python train.py --n_kv_head=1 --norm_place="pre" --norm_eps=1e-06 --positions="rope" --rope_base=10000.0 --init="uniform" --init_std_o=0.00742 --lr_head=0.0104 --schedule="wsd" --seq_len=512 --doc_mask=true
MLP neurons of a small language model. Each row is named by its layer, matrix (gate and up: input weights) and neuron, and shows model dimensions 32-95. Each number is 128 + 32 x the weight over its row's rms, rounded and kept within 0 to 255. A neuron's up and down rows have the sign that makes its largest values positive.
After each neuron's rows, "fires in" lists the words (lower case) most often at its 100 highest values on Wikipedia text that the model never trained on. A number after a token or word is its count.

L9.gate643 [110 104  66 114 188 128 109 126 113 141  93 147 144 135 145 199 148 115 181 116 135  92 154 106 131 157  81 123 170 208 198 130 161 165 130 144  71  91 127 132 144 156 129 131  94 114 100 116  97 200 127 155 149 124  83 142 138  98 142 164 124 115  99  75]
L9.up643 [109  89 128 121 101  83  99 163 141 149  75  95 145 127  76 169 142  99 124 105 138 120  86 125  65 149 152 154 183 130  98 115 161 191  69 113  77 136 173 115 146 151 118 115 111 100  84  93 161 113 145 140 118 183 102 149  92 114  98 109 158 153 120 136]
fires in: "were" 72

L3.gate264 [139  84 136 201  69 135  93  99 106 131 109 110  82  59 161 151  84 129 133  57 201  99 107 121 143  69 130 108 179 109 142 147 103 147 149 147 127 178  91 127 125 123 140 102 142 135  21 148  99 133 114 120 113 168 142 106  79 171 108 183  94 131 161  79]
L3.up264 [ 62  63  81 183  97 135 145 147  49 154 108 101 123  94 113 152 123 123 159  73 111 109  97 131 147 108 124 191 112 144 165 149 126 158 106 131 126  96 115 158 165 202 148 102 107  89 121  90 129 134  96 129  75 132 125 102 160  80 153 166 154 155 136 160]
fires in: "name" 20, "named" 13, "north" 8, "owned" 6, "norfolk" 6, "needed" 5

L3.gate27 [126  83  75 123 137 152  50  65 117 152 131 164  99 188 115 139 187 131  78 134 188 147  86 137 120 195 139 183 149 116 110  65  95 105 119 129  96 148  94 141 113 142 153 156 154 153 180 115 177 181 184 196 125 117 100 137  46 109 157 136 143 121 118 117]
L3.up27 [137 142 171 210 109 183 147  69 130 132  77 163 141 110 120 151 133  72 156 151  99  82 122  94 171 109 130 135 136 139 173 100 182 133  70 143 123 159 160 172  84 149 121 133  75  85 138 126  82 134 105 152 143 119 112 174  93  95 159 111  77  81 175 143]
fires in: "however" 17, "known" 16, "how" 8, "following" 7, "down" 6, "yellow" 5

L2.gate305 [154 189 103 125 107 137 131 132 139 123 103 125 142  90 143 161  82 179 169 101  99 172 155 174 162 106 123 172 103 133  91 109 163 143  66 147 103 139 116 162 120 155 139 132  37 132 130 109 120 120 159 103 157 148  88 125 123 124 141 130 134 173 106  97]
L2.up305 [160  94  82  70 140 121 148 150 199  83  91 150 132  57 153  71 144 143 138 150 129 141 137 114 171  84  77  65 101 151 114 154  77 105 157 167 139  81 153 139 118 137  80  89 131  64 144  83 148 136 132 140 185 118 103  82 153 104 125 119  91 109 110 142]
fires in: "for" 78, "former" 5

L3.gate803 [141  79 107 112 102 192 156 135  96  75 165 157 182 168 140 101 117 128 133 138 131  27 127 181 155 125  99 106 126 156 109 117 161  76 159 148 178 132 136  91 123 110 115  81 140 130 175 110 130 119 111 203 164 124 187  67 160 166 192 143 120  99 184 119]
L3.up803 [102 123 125 136  76 115 147 122 115 147 122 120 140 146 139  84 130  78 139 141 121  83 141 148 154 123 123 158 101 156 100 118  44 120  64  74 102 101 170 110 139 135 119 115 159 107 142 122 133 132 132 179 164 101 173 110 124 162 116 143 117 107 106 102]
fires in: "9" 44, "59" 5, "39" 5, "8" 5, "90" 4

L5.gate502 [ 97 149  69  82 176 156  91 130 141 164 161 166 140 159 141  97 171 171  78 159  90 187  93  85 161 100 117 192 112 118 135  83 125  99 144 101 121  79 117 147 154 203 142 133 115 122 152 103 143 176 134 141 159 146 101 168 114 132 108 139 114 135 163  70]
L5.up502 [ 87  58 171 129  90  85 139 126  37 155 155 112  90 141 112 149  84 133 100 159 113 159 154 161 116 123 125 155 130 130  97 148 124 171 148 149  91  90  90 116 102 120 153 163 113 137 170 160 148 193 171 148 130 114 116 130 142 126 128 129 172 134 141 162]
fires in: "two" 28, "this" 21, "title" 11, "team" 4

L2.gate154 [204 160 107 154 171 150  96 106 188 117 125 119  93 155 130 155 116 103 175 127 131 125 134 154 163 138 181 119 167 161 138  80 172 127  81 106  88 187 184 128 128 138 154 161 112 117 199  97 135  86 131 110 166 105  78 147 153  54 104  72 116 122 134 124]
L2.up154 [169 183 101 116 126 148 137 140 113 139 155 130  91 134 130  86 110  57 120 102 114 139 140 148 147  61  65 121 125 139 138  77 150  93 114 173 143 163 128 168 134 203 136  92  69  88 197 134 199  74  95 136 156 133 168 124 122 105 142 133  99 133  89 119]
fires in: "to" 91

L12.gate630 [103  97  89 179 162 205 115 150  85 152 125  88 125 141 171 138 121 118 157 117 108 156 110 106 133  50  96 174 143 160 134 157 117 162 141 100 155 122 160 128 159 125 130 168  78 145 127 123 139 133  90 140 119 119 139 132 145  81 128 150 119 124 143  89]
L12.up630 [ 89 141  98  93 136 113 116  95 122  78  95 120 113 157 127 132 125  98 167  92 177 120 141 103 113 159 131 166 153 146 125 112 138 122  59 124 127  81 120 114 125 108 147  87  66 167 172 139  76 119 121 117 107 130 128  69 179 107 164  56 149 134 194  68]
fires in: "it" 29, "total" 8, "wrote" 6, "brother" 5, "brothers" 5

L5.gate362 [160  99 153 105 107 156 106 139 189 111  87 136 186 148 117 102 134  98  87  81 146 108 102  89 161 155  67 141 100 172 133 147 175  79 124  97 138 149 167 138 155  66 155 166 137 150 140 181 136  83 146 183 144 113 114 115 150 150 154 113 172 116 149 118]
L5.up362 [114 160 159 119 143 110 129 112 168 141 169 163  81 127 107 158 130 121  71 102 177 129 104  64 159 105 154 158 128 180  98 139 133 148 167 107 231  92 121 168 158 140 144  92 104 138 178  97 138 124  59 114 104 112 108 150 102 171  78  74 109 102  87  77]
fires in: "by" 72, "with" 16

L4.gate666 [106 156  82 147  98  65 113 100 141 174 132 146 181 127 153 124 143 107 120 166 108  96 104 150 129 172 105 116 125 151 118 145 121 127  83 156 136 161  45 122 149 123 169 106 165  64 135 136 127 171 157 159 150 135 114 167  97 100 111  93 124  87 141 164]
L4.up666 [116 116 157 155 144 122 172 155 169 120 134  94  96 122 121 112 164 158 116 159 117 117 143 110 130 138 147  82 147 161 137 134 175 184 162 176 120 123  57 131 164 108  79 154  86 149 181 128 193 156 100  97 162 188  83 100 148 113 107 164 162 122  81  94]
fires in: "it" 50, "also" 21, "its" 10, "he" 9

L12.gate710 [125  87 132 173 125 133 153  90 113 155  90 118 124  88 143 132 117 191 161 109 132 130 138 152 123 130  95 130  78 155 139 121 139 132  93 124 155 141 120  60 141 100 165 153  61 174  89 148 122  80 115  77 125  81 131 143 120 115 158  96 108 113 151 183]
L12.up710 [144 106 135 128  50 140 134 145 138 161 141 154 116 146 145 135 144 181 137  69 126 160 156  77 148 174 115 146  92 124 102 210 134 134 181 121 144 178 139 137 139 106 143 125 128 121 175 157  66  62 121 149 112 130  70  83 118 100 159 102 140 130  91 109]
fires in: "years" 12, "of" 10, "april" 10, "december" 8, "november" 7, "september" 7

L4.gate708 [164 168 118 209 180 161 152 163  99  61  93 127 143 100 149 144  49 131  88 139 159  96 100  80 150 157 110 123  85 145 152 130  63 133 126 134 143 166  85 153 133 165 171 121 168 106 114 176 130 135  70 124 108 137 113 110 118 155  98 198 102 150 160  71]
L4.up708 [114 161  89 109 106 102 100 109 143 127  82 187 175 104 139 104  92 159  94 133 185 187 145  65 115 113 165 168 124 152 135 164 110 127 122 158 148 126 219 123 171 125 169 159 171 122  95 155 140 159 141 116  90  85 193 106 142 112 111  76 115 156 161  88]
fires in: "september" 21, "south" 15, "southern" 9, "section" 8, "san" 8, "saint" 4

L6.gate723 [113 152 126 121  90 134 116 105 124 158 117 120 123  76 128 106 149 198  63 112 146 152 130 145 154 158  99  91  83 196 173 130 135 193 164 179 132 145 100 159 129 142 130 158 115 168 117 143 121 104  86 161 134 101 158 108 160 139 152 168  61  94  85 130]
L6.up723 [ 85 175  96 198  98 152  80 162  95  85 177 119 166 158 187 114 141  70 104 117 140 131  96  77 132  76 114 145 141 118 121 168 163 171 124 126  97 139  59  86 135  89 174 137 135 147  72 151 149 143 148 106 136 141  68 119 174 101 128 149 142 165 182 140]
fires in: "can" 17, "may" 8, "cancer" 7, "canada" 7, "many" 7, "canadian" 6

L5.gate317 [120 120 149 124  93 129 123 117  51  90  96 141 131 104 157 154 119  96 164 104  87 118 114 188 151 148 137 107 138  93 153 177 132 101 163  64  86 150 147 112 150  94 104 179 128 136 112 124 144 162 141 129 123 186 173 102 181 184 145 168 118 156  87  61]
L5.up317 [143  83 101 112  97  96 187 110 135  96 122 150 122  80 116  94 148 123  70 102  98  89 123  77 144 151 128 111 137 141  63  97 165 200 113 105 183 157  91 161 116  98 182 120 144 132 144 180 119  93  91 160 141 136 127 141 161 137 167 125  80 130 137 114]
fires in: "is" 33, "nominated" 14, "none" 9, "genus" 8, "binomial" 5

L6.gate564 [203 147 137 110 172 105 127 132 135  81 150 152 157 149 175 115 147 135 103  92 114 171 100 110  85 164 135 118 103 129 151 143  83 185  85 135 172 176  67 152 134 126 126  93  97 104 125 117  91 123  95  91 157 120 193 134 121 176 167 149  92 102  61 104]
L6.up564 [119 172 103 211 132 165 174 120 167 134 112 191  98 124  84  88  84 142 101 118  99 103 121 134 189  79  96 110  86 109 104 117 107 109  91 138 143  82 175 179  92 116 146 169 162 160 109 169 123 168 133 147  89 172 170 149  66 172 161 134 153 135 135 145]
fires in: "has" 49, "he" 9, "held" 7, "season" 6

L5.gate29 [205 129  83 135 178 174 136 116 134 133 107 159 134 145 188 105 133 108  93  98  97 161 150 159 130 187 155 108 142 168 155  75 145 165 155 112 128 140 114 133 149 111 113  87  72 164 108 127 138 115 130 166 141 169 161 147 143 142 101 165  81  94 107 121]
L5.up29 [128 128  68 126 119 104  98 100 161 127 163  92 110 111 140 152 186  92 122  98 170 143 138 129 123 122 190 127 139 116  77 175 119 121 145 193 186 171 125 148 146 135 144 155 149 104  94 180 136 146 109  94 184 149 162 112 129  92  80 153 158 112 116 147]
fires in: "made" 26, "music" 10, "museum" 10, "wrote" 6, "metres" 5

L4.gate677 [126 112 116  91  87 121 117 153 112  84 155 160 155  83 157  78  83 136 161 195 170 165  92 149  94 105 116 141  78 125 104 155 105 160 114 121 142 197  93 171 153  78 116 109 122 110 137 103 134 146 110 112 160 149 137 136 157 101  94 146 160 115  98 127]
L4.up677 [150 147 107 137 146  78 200  94 103 111  84 142  90 143 121 135 126  84 161  61 141  99 159 153 153 175 167 135 197 100 149 132 105 133  43 135  99 167 158  97 128  77 138 144 113 134 103 140  70 155  70 171 149 141 160 124  79 113  86 120  78 133 164  83]
fires in: "have" 33, "helsinki" 9, "having" 6, "basketball" 4

L6.gate554 [162 114  67 124 158 144  65 122 150 161 176 123 161 138 154  83  64 110 167 100  84 162  97 157 132 152 103  86  93 162 150  86 161 134 148 105 131 123 106  81 119 208 104 146  74 103 178 108 104 129 187 148  87 155 119 122 184  69 117 145  60  91 126 104]
L6.up554 [112  61 168 150 165 155 152 184 123 166  96  93 123 158 134 157 110 131 157 175  98 180 137 157  80 164 180 140  67 103 102 140 130  95  99  69 156 124 186 173  90 161 125 116 110 102 165 144  92 131 149 168  92 164 153 103 141  88  72 141 105 105 117 182]
fires in: "this" 44, "two" 11

L3.gate527 [ 72  95  84 159 115  84 116 124 172  94 100  86  91 118 170 140 119 152 180  80 154 117 135 109 178 152 161  81 168 115  72 126  56 135 130 112 140 116 133 112 192  87 125 162 132 146 156 129 173 148 131  79 114  64 107 116 140 146 132 113 101 132 158 150]
L3.up527 [149 174  89 112 110  94 129 178 137 144 145 118 145 126 123 119  99 137 155  89 107 177  98 185 103 101  92  76 179 155 156 101 161 156  67 155 147 159 115 199 159 149 109 114 129 139 154 151  98  98 134 107  98 203  80 142 103 100 103 145 128 113  80 132]
fires in: "which" 62, "it" 14, "heavy" 5, "my" 5, "while" 4

L5.gate616 [155  60 107  74 124 118  98 142 144 140  57 155 150 129  74 195 117 118 146 141  99  90  96  88 128 149 149  73  98 161  96 102 159 165 158 130 135 140 143 105 143 114 134 123 113 136 157 110 176 190 154 169 194 154 146 118  98  69 136 177 158 163 104 185]
L5.up616 [ 98  88 118  87 127 152 143 144 152 155 166 105 102  82 114 111 145  96 165  54  66 122 118  98 130 111 201  85 118 149 148 135 146 101  79 150  86 102 110 139 106 140 117 114 189 128 114 186 145 158 194  97 123 127  75 124 107 130 184  96 190  82 116 127]
fires in: "were" 29, "modern" 8, "carmody" 5, "ryan" 4, "my" 4, "radio" 4

L6.gate158 [124 187 109  80 157 130 189 137 138 108 132 120 160 148 192  74 123 176  85  90 174 135  92 174  83  52 133 132 105 143 122 163 171 142  75  84 142  94 127 117 137 112 120 127  93 104  81 129  98  91 143 144  94 115 174 183 103  85 108 100 144  77 119 127]
L6.up158 [117 167 130  92 113 120 131 102 131 122  70 124 101 165 161 149 104 131 116 123 117 147 117 112 162  64 125  87  89  63 174 111 135 143  83 103  97 171 153 115  85 110 103 131 114 150 136 165 109  71 144 109 114 135 155 144 137 127  89  93  93 119 126 167]
fires in: "also" 27, "all" 17, "album" 11, "although" 8

L4.gate477 [ 97 131 107 114  93 142 137 176 165 127 182  89 157 155  75 139  80 162 115  80 120 182 147 190  98  99  97 134 190 173 126  88 163 119 195 120 115 199 109 154 104 160  99 123  75  79 100 156 147 133 126 198 154 136 109 137 115 116 193 135 104 128 179 156]
L4.up477 [ 94 147  86 128 129 125 168 176 119 104 153 154 162 100 113  76 149 175 118 151 103 161 137 126 133 144 104 123  99 136  88 152 213 126 140 120 107 130 110 161 161 116  76 147 155 150 163 116 120  86 148 102 150 162  81 122 182 109  99 153 154 104 108 137]
fires in: "american" 30, "former" 15, "summer" 9

L3.gate798 [114 191 132 166 188  98 127  46 153  94 134 128 136 146 136 149 119 115 155 145 161  58 134 104 161 174  81 190  75 170  94 106 114 154 162 154 136 127 102 106 191 195 152 166  91 133  91 123 125 122 132  93 135 103  96  99 169  93 182  95 131 122 140 181]
L3.up798 [ 73  95  99 161 144  73  79 138 115 151 119 100 105 108 102 137 132 134 174  94 173 130  57 104 160  92  94 145 177 152  72 124 154 119  48  91 121 174 189 109 189 153  79  72 171  96 132 115 153 101 146 156 138 158  80 163 124 141 139 124 175 161  88 137]
fires in: "which" 31, "who" 21, "while" 14, "however" 6

L5.gate211 [ 84 173 132 145 134 118  98 150  82  52 121 154 104 106 108 108 143 114 127 132  93 117 163 140  93 111 113 185 101 149 184 106 141  98 114  75 143  67 140  85 131  84 162 111 117 119 105 155 173 127 176 205 116  79  87 110 193 117 148 194  87  93 165 109]
L5.up211 [151  95 165 114 168 121 186 118 108 153 134 129  88 146 109 120 131  65 135 124 186 136 116 123 155  88 134 146 138 104 158 133 128 132 101 146 110 168  56 149 108 118 141  50 189 160 108 102 146 152 101  73 128 160 153 139  99 133  87 203 108 118  97 171]
fires in: "he" 34, "his" 28, "when" 11, "have" 5, "whose" 4, "hospital" 4

L4.gate627 [ 78 154  63  46 117 152 182 102 173 154 150 156  66 150 121 145 127  96 171 111  97 123 131 126 114 104 162 138 131 156 161  53 188 121  77  75 158 145 175 162 147 156 149 187 154  94 124  94 108 159 159 149 165 124 148 187 165 134 162 127 105  70 149 107]
L4.up627 [ 87 139  78 105  87 161 126 144  86 158 117 134 159 136  95  87 111 108 161 181 162 146 105 134 125 174 110  96 184 111  96 105 112 148 111 106 115 119  94 153  93 138 158 121 114 112  80 151 151 127  89  70  81 149 148 139 120  95 110  82  64 128 107 167]
fires in: "name" 28, "family" 13, "tournament" 13, "named" 12

L6.gate417 [165  92  99 103 159 135  81 171  97 112 161 121 159 103 101 126 111 172  60 159 108 114 129 156  87 102 121 113  94  92 106 144 102 106 124  98 122 151 147 103 150 189 127  73 181  86 157 103  75 123 168 135 136 156 135 153 125 143 134 108 161 126 165 129]
L6.up417 [137  79 114 108  79  92 102 113 112 170 144 176 159 175 119  85 125 106 116 194  77 152 154 127 154 134 132 136 121  92 128 114 162 134 133 158 127  83 117 115 134 146 107 106 114 103  92 169 160 148 170 151  87 145 111 169 146  98 165  92 158 112 122 107]
fires in: "born" 27, "species" 7, "orders" 6, "border" 5, "authority" 5, "buried" 4

L6.gate123 [121 114 149 157 179 156 139 119  77  97 130 157 131 148 117 196 131 151 119 162 203  79  76  97 105 178 162 166 115 115 151 145 101 166 149  85 131 196 164 150  77 116 104 164 147 174 106 108  84 111 131 112 121  90 189 133 158 112 168 140 133 114  62  66]
L6.up123 [175 117  79 144 139 185 146 140 113 110 119 208  98 124 138  80 170  99 138 115 156 172 141  85 164 107 113 164 163  90 108  81 125 101 116 185 157 133  85 110 136 125 134 112 135 125 148 128 194 159 158  87 118  88  85 112 131  95 164 142 118 199 164 144]
fires in: "september" 26, "south" 19, "southern" 5, "north" 5

L5.gate301 [ 91  98 149  75 155 123 116  63 139 101 105  96 156 206 142 123 137 117  87 115 141 104  89 122 119 160 170  75  44 104 107 180 117 146  85  74  90 162  96 132 127  93  69  82 154 138 125 156  92 151 136  84  85 122  93 173 204  80 123  92 158 132 121 126]
L5.up301 [110  81  54 145 149 145 127 161  98 163 119 123 135 133 129 158 159 108 117 120  88 147 155 110 142  85  64 118 138 124  59 166 131 133 111 161 137 132 144 125 112  78 173 104 140 159 141 108  97 169  94 167 123 190  95 160 114 114 156 198 153 105 137 214]
fires in: "he" 49, "were" 6, "police" 5, "following" 4, "follows" 4, "been" 4

L5.gate822 [154 192 123 180 167 132  93 129 154 138 140 184 156 115 167 137 111 111  96  89  92 123 170 207 105  96 138 138 156 201 121 125  96 171 165 126 154  97 135 144 116 133 147 176 128  89 104  90 152 162 128  97 135 130 142 123  71 138 111  73 116 124 106 150]
L5.up822 [145 117 116  93 134  78 161 141 146  97 145 143 133 158  87 129 180  93 174 137 120  99 104 110 101  70  97 178 156 105 164 116 166 151 161  88 141 131 149 165 154 127 166 126 141 166  87 119 118 166  88  99 186 100 132  74 140 123 176 155  81  94 148 148]
fires in: "september" 26, "november" 16, "s" 6, "hannemann" 4, "united" 4

L12.gate287 [144 143 126 158  72 138 107 107 139 168 115 117 143 156 159 138  89  95  91  44 209  77 103 130 120  85 157 150 139 156 117 165 182 191 117  76 139  91 127 143 106 161 135 153 126 145 160 124 110  95 173  95 127 124 123 148 100  90 162  58 181 167 134 178]
L12.up287 [182 115 123 185 179 179  96 124 120 129 105 159 146 160 110 155 110  94  46 107  86 136 164  89  99 105 151 126 125 190 138 117 125  76 105 152 137 122 127 161 153 152 151 135 154 151  72 121 118 116 110 118 174 130 160 139 193 118  97 106 101 157 110  71]
fires in: "also" 32, "all" 13, "although" 10, "album" 5, "allowing" 4

L4.gate246 [163 118 109 127 130 160  90 172 131 116  81 104 167 115 161 168  89 156 135  75 147  91  79 156  91 144 133 104 108 105  93 136 153 177 133  88 122 125  95 135 140 128 173 175  68 116 179 153 138 192  85  96 106 165  91 104 137 115  97  69 109 162 104  91]
L4.up246 [129 129 110 130 110 107 138 107 135  89 151  92 116  80 115 162 125 139 117 114 165 115  79  72 134 162 156 121 112 111 103 118 115 104 134 172  95  66 117 194 117  88 153 104 145 152  93 214 139 145  54 157 118 162 174 124  93 100 126 160 174 102  97 143]
fires in: "music" 17, "museum" 12, "main" 11, "movie" 8, "on" 5, "km" 4

L2.gate646 [ 97 179 153 156 163 112 136 136  96 147 125 207 111 111 137 130  82 132 131  71  96 132 117 106 111 115 107 104 189 176 154 111 139 155 124 106 115 159 119 130 125 156 173 134 135 133 154 120  95 233 179 161 127 119 177 135 110 160 147  98 116  95 149 141]
L2.up646 [ 84 144 147 162  89 116 119  67  61  97  95 109 133  98  97 116 123  94  93 111 160 116 100 107 160 138 106 174 143 133 192  85 115 137  64 182  92 139 138 187 157 182 111 126 171 154 148 160 102 123 102 104  95 106 103 164  95 140 150 107 111 133 104 122]
fires in: "name" 20, "became" 15, "named" 13, "came" 5, "fürstenwalde" 4, "renamed" 4

L2.gate366 [143 200 126 196 140 151  96  94 170 142 108  98 190  91  97 119 136  98 139 167 148  29 138  65 149  78 111 119 108 147  97 150 141 129 110 110 101  78 111 120 114 136 174  88 139 124 120 107 127 146 146 144 132 132 104 129 208 176 158  61 159 108 103  94]
L2.up366 [176 167 129 120 174 121 164 143 140 142 118  93 124 131 148 137  56 108 113 137  78 154 144 151  68 167 154 115  57 207  88  83 158 130 112 116 165  72 120 194 122 174 177 142 118 147 193  97 102 185 144 111  76 104 127 127 154 178 130  83 120 142 112 109]
fires in: "with" 91, "without" 4

L4.gate17 [160  98 151 129 144 157  71 169  63 140 175 146 152 112 184 107 106 154 194 169 146  90 124 175 202 174 131  98 179 127  91 183 183 138 203 124 147  84  86 162 156 173 130 133 119  89 135 121 121 128 112 136  97 139 126 158  91 137 114 128 117 130 168 120]
L4.up17 [183 103 170  79 112 110 115 144 172 123 146 105 114 166 137 104  64 160 126 129 140 120 120 115 112  98 160 151 157 143  76 143 117 134 109 141 143 156 129 169  88  91 155 165 132  83 123 102  92 162 164 109 107 155 137 157 143 124 116 142 124  95  99 152]
fires in: "when" 27, "where" 26, "wrote" 8, "conditions" 6

L9.gate352 [151  75 126  85 162 104 133 116 153  94 118 112 131 128  72 133 178 130 143 157 135 120  99  80  76 152 124 112  93 175 171 136 157 136 159  62 189 140 157  86 112 126 160 121 161 130 105 142 112 135 182 127 143 108  44  94 112 155 136 133 165 106 140 118]
L9.up352 [190 104  87 113  90 160 164 127  62 146 119 152 148  84 157 147 124  56  78  95 125 114  80 171 145  79 110 124 102  68  71 144  92  89 180 151 127 165 113  84 155  32 133 105 117 179  78  74 163 130 107  85 136  84  83 126 114 113 135 124  90  63  99  90]
fires in: "which" 51, "education" 10, "whose" 4

L6.gate513 [145 142  88 137 158 129  87  94 119  77  96 143 149 122 123 165 153 157 108 131 130 141  68 125 119 147 139 179 128 111 155 147 113 164 149 169 118 129 111  80 125 112  88 122 158 189 114 115  63 124 135  73  81 134 134 147 193 151 157 169 135 102  99 159]
L6.up513 [201  90 138 161 105 138  86 104  96 159 112 118 105 183 113 101 104 145 159 129  50  80 140 143 119 100 120  81 179 165 122 193 106 132  77 163 113  79 155 159 171 152 123 142 106 172 131 138  92 150 184  66 154 213 135 171 133 172 108 121 155 159 122 147]
fires in: "such" 13, "mother" 9, "were" 9, "software" 8, "much" 7, "southern" 4

L3.gate602 [112 169 116 110 116 130  83 125 100  94  64 129 120 117  85 144 100 130  91 149 119 141  97  79 115  99  91  74 140 140 108  83 179 135 124 159 125  86 162  78 113 149  62 175 155  96 173 109  80 163 161 110 114 144  91  84 108  98 179 108 178 120 121 125]
L3.up602 [122 141  88 167  62 137 135 131 143 122 159  61 159 149 171 161 143  54 122 146  83 165 128 160 165  72 111 159 144 147 107 197 180 104 115 143 110 190  74 108 110 129 130 126 146 173 130 174 103 115  71 116 138 175  82 152 116 104  94 144  93 100 169 100]
fires in: "which" 45, "who" 20, "while" 13

L5.gate68 [143 102  88 158  99  82 134  74 136 111 107 153 147 126  81 111  98 142  98  89 133  84 130 175 130  79 185 106 178 148 112 112 121 116  90 175  99  77 126 131 175 157  87 123 162 113 166 123 177 168 113 104 130 124 149 144 158  72  81 138 104 169 159 139]
L5.up68 [136 131 153 163 166 154 176  94 133 167  97  82 105 147  53  81  84 114 112 126 110  86 154  81 123 156 127 157 149 117  92 131 141 146  94 114 143 100  81 108 109 185 117 108 169 149 120 130 201 142 121 145 144  84 129 130 144 101  68  96 136 135 131 133]
fires in: "all" 23, "also" 16, "following" 7, "album" 6, "follows" 4

L4.gate369 [113 109 161 129 134 140  77 163 145 102 102 127 152 119 137 176 191 126 163 180 169 112  76  84 133 126 133 122  69 160 156 113 142 116  99 121  99 144  82 110 117 136 121  67 132 159 120  74 149 203 183 159 143 127 127 123 170 138  91 100 147 197  84 137]
L4.up369 [ 69 104 142  78 143 144 123 134 151 133 140 132 136 106  75 143 160 141 134 133  91 149 156 124 113 164 139 123  86 110 122  97 149 155 144 193 205 168 122  42 191 111 104 105 129 111 206 160  84 147  96 139 144 148 177  71 152  84 149 154 152 151 134 197]
fires in: "were" 73, "recording" 4

L2.gate428 [164 176 143 105 192  99  89  77 172 147 150 134 146 146 113 100 111 124 117 131 150  87 134 103 169 161 151 160 128 118 103 128  86 165  76 113  91 125  93 113 132 163 171 224 153  72 143 129 122 177 128 149 138  67 174 120 114 204 120 100 158 156 160 141]
L2.up428 [121 160 147 143 147 123 110 144  95 179  63 146 158 193 139 103 115 117 124 115  96 130 111 162 155 106 109 194 158 131 135 175 127 113 116  92 140 114 172 173 124 108 184  64 145 132 151 149 106 148 107 125 148 144 101 174 185 166 108  80  96  75  79 164]
fires in: "september" 25, "december" 21, "member" 12, "october" 11, "november" 9

L3.gate270 [121 165  85 152  95 136 166 133 119 141 116 152 179  99 103 123 158 153 153 163 124 141 114 152 132  80 132 120 118  85  88 113 188 113 148 113 165 107 193 112 174 118  82  89 139 109 125 169 135 137 169 132  81 120 190 149  72 153 184 174 123 106  96 124]
L3.up270 [105 117 106 169  97 106 157 150  62 112 107 151  88  97 174 151 137  91  92 170  94  74 118 146 107 133 102  76 152 164  98 136 140  93 105 130 136 111  78 123 131 106 167  66 176 113 102 101 159 149 130 162 159 111 161  66 101 109 191 112 137 138 124  87]
fires in: "8" 30, "9" 20

L5.gate826 [161 188  98  73 117 101 148 101 168 152 152 103 123 142 105 153 103  84  90 139 119 145 143 133 105 144 105  99 132 143  80 193 128 183 113 158 114 112  96 118 156 105 115  94 153 108 177 149  89 154 122  92 137 138 173  83 133 108 139  73 168 168  78 139]
L5.up826 [123 190 125 135  81 151  82 131 181 152  85 130 133 131  79 100  96 177 138 172  89 106 106 151 155 104 180 134 123 101 180 187 107 102 161 152 195  98 117 106  82 171  96  93 155 170 137  85 122 153 147 196 120 119 119 138  77 129 134 100 144 167  87 128]
fires in: "first" 36, "but" 15, "held" 6, "he" 5, "high" 5, "also" 4

L9.gate588 [153  99 130 106 139 108  55  74  95  87 136 152 122 152 150 157 113 137 176 136  84  94  77 162 189 115  75 114 112 120 139 155 126 132 133 133 199 149 114  93 135 146 109 153 109 122 162  64 105 122 141 111 170  86 152 136 137 122 152  69 163 186 166 125]
L9.up588 [148 118 161 154 146 122  78 149 177 135 144 135 169 169 158  63 106 104 141 176 135 151 180 105 137 104  94 104  90  86 140 143 103 140 137 151 157 151 114 117 163  82 140  97  62 160 182 130 106 108 178  69 154 113 137 128 126  98 122  70 165 117 100 130]
fires in: "class" 12, "records" 12, "record" 10, "recorded" 6, "recording" 6, "score" 5

L2.gate121 [105  73  91 121 115 147 111 123 127 177 160 123 159 142 102 142 134 155 144  63 114  70  87 171 146 151  97 101 154 159 121 120  45 140 138 135 104 101  88 135 148 160 150 175 126 176 161 136 128 157 124  87 119 116 128  99 156 176 134 155  99  89 116  58]
L2.up121 [122 139  96 100 140  89 151 105 162 110 167 106 154 145 110  81 158 123 159 172 141 112  95 150 151 133 127 132  74  86 193 179 144 119 114  96  92 143  97 139 146 154 193 196 101 140 164 103 131  97 150 158  59 160 158 130 122  88 114 109 151 138 132  97]
fires in: "which" 23, "who" 19, "while" 13, "york" 8, "university" 5

L3.gate601 [166 143 146 104 140 176 134 129 102 111 125  75 142 112 157 114  67 157  99  74 134 165 101 118 172 139 151 150 139 125 130 160 166 113  97 176 107  63 146  88 143 144 152 118 123 170  95 152  76 121 118  88  83 142 133 152 140  85 156 107  99  84 148 137]
L3.up601 [147 175 176 131 163 137  83 122 117 186 128 124 143 117  74 112 139 112  92 122 159 100 159  85 132 148 110 154  81 157 162 156  95 125  89  95 152  62 158 178 123 147 156 121  91 136 117 187  32 141 169 144 123 158 118 113 133 199 109  92  78 144 160 178]
fires in: "also" 36, "album" 12, "all" 11, "although" 9, "allowing" 4, "al" 4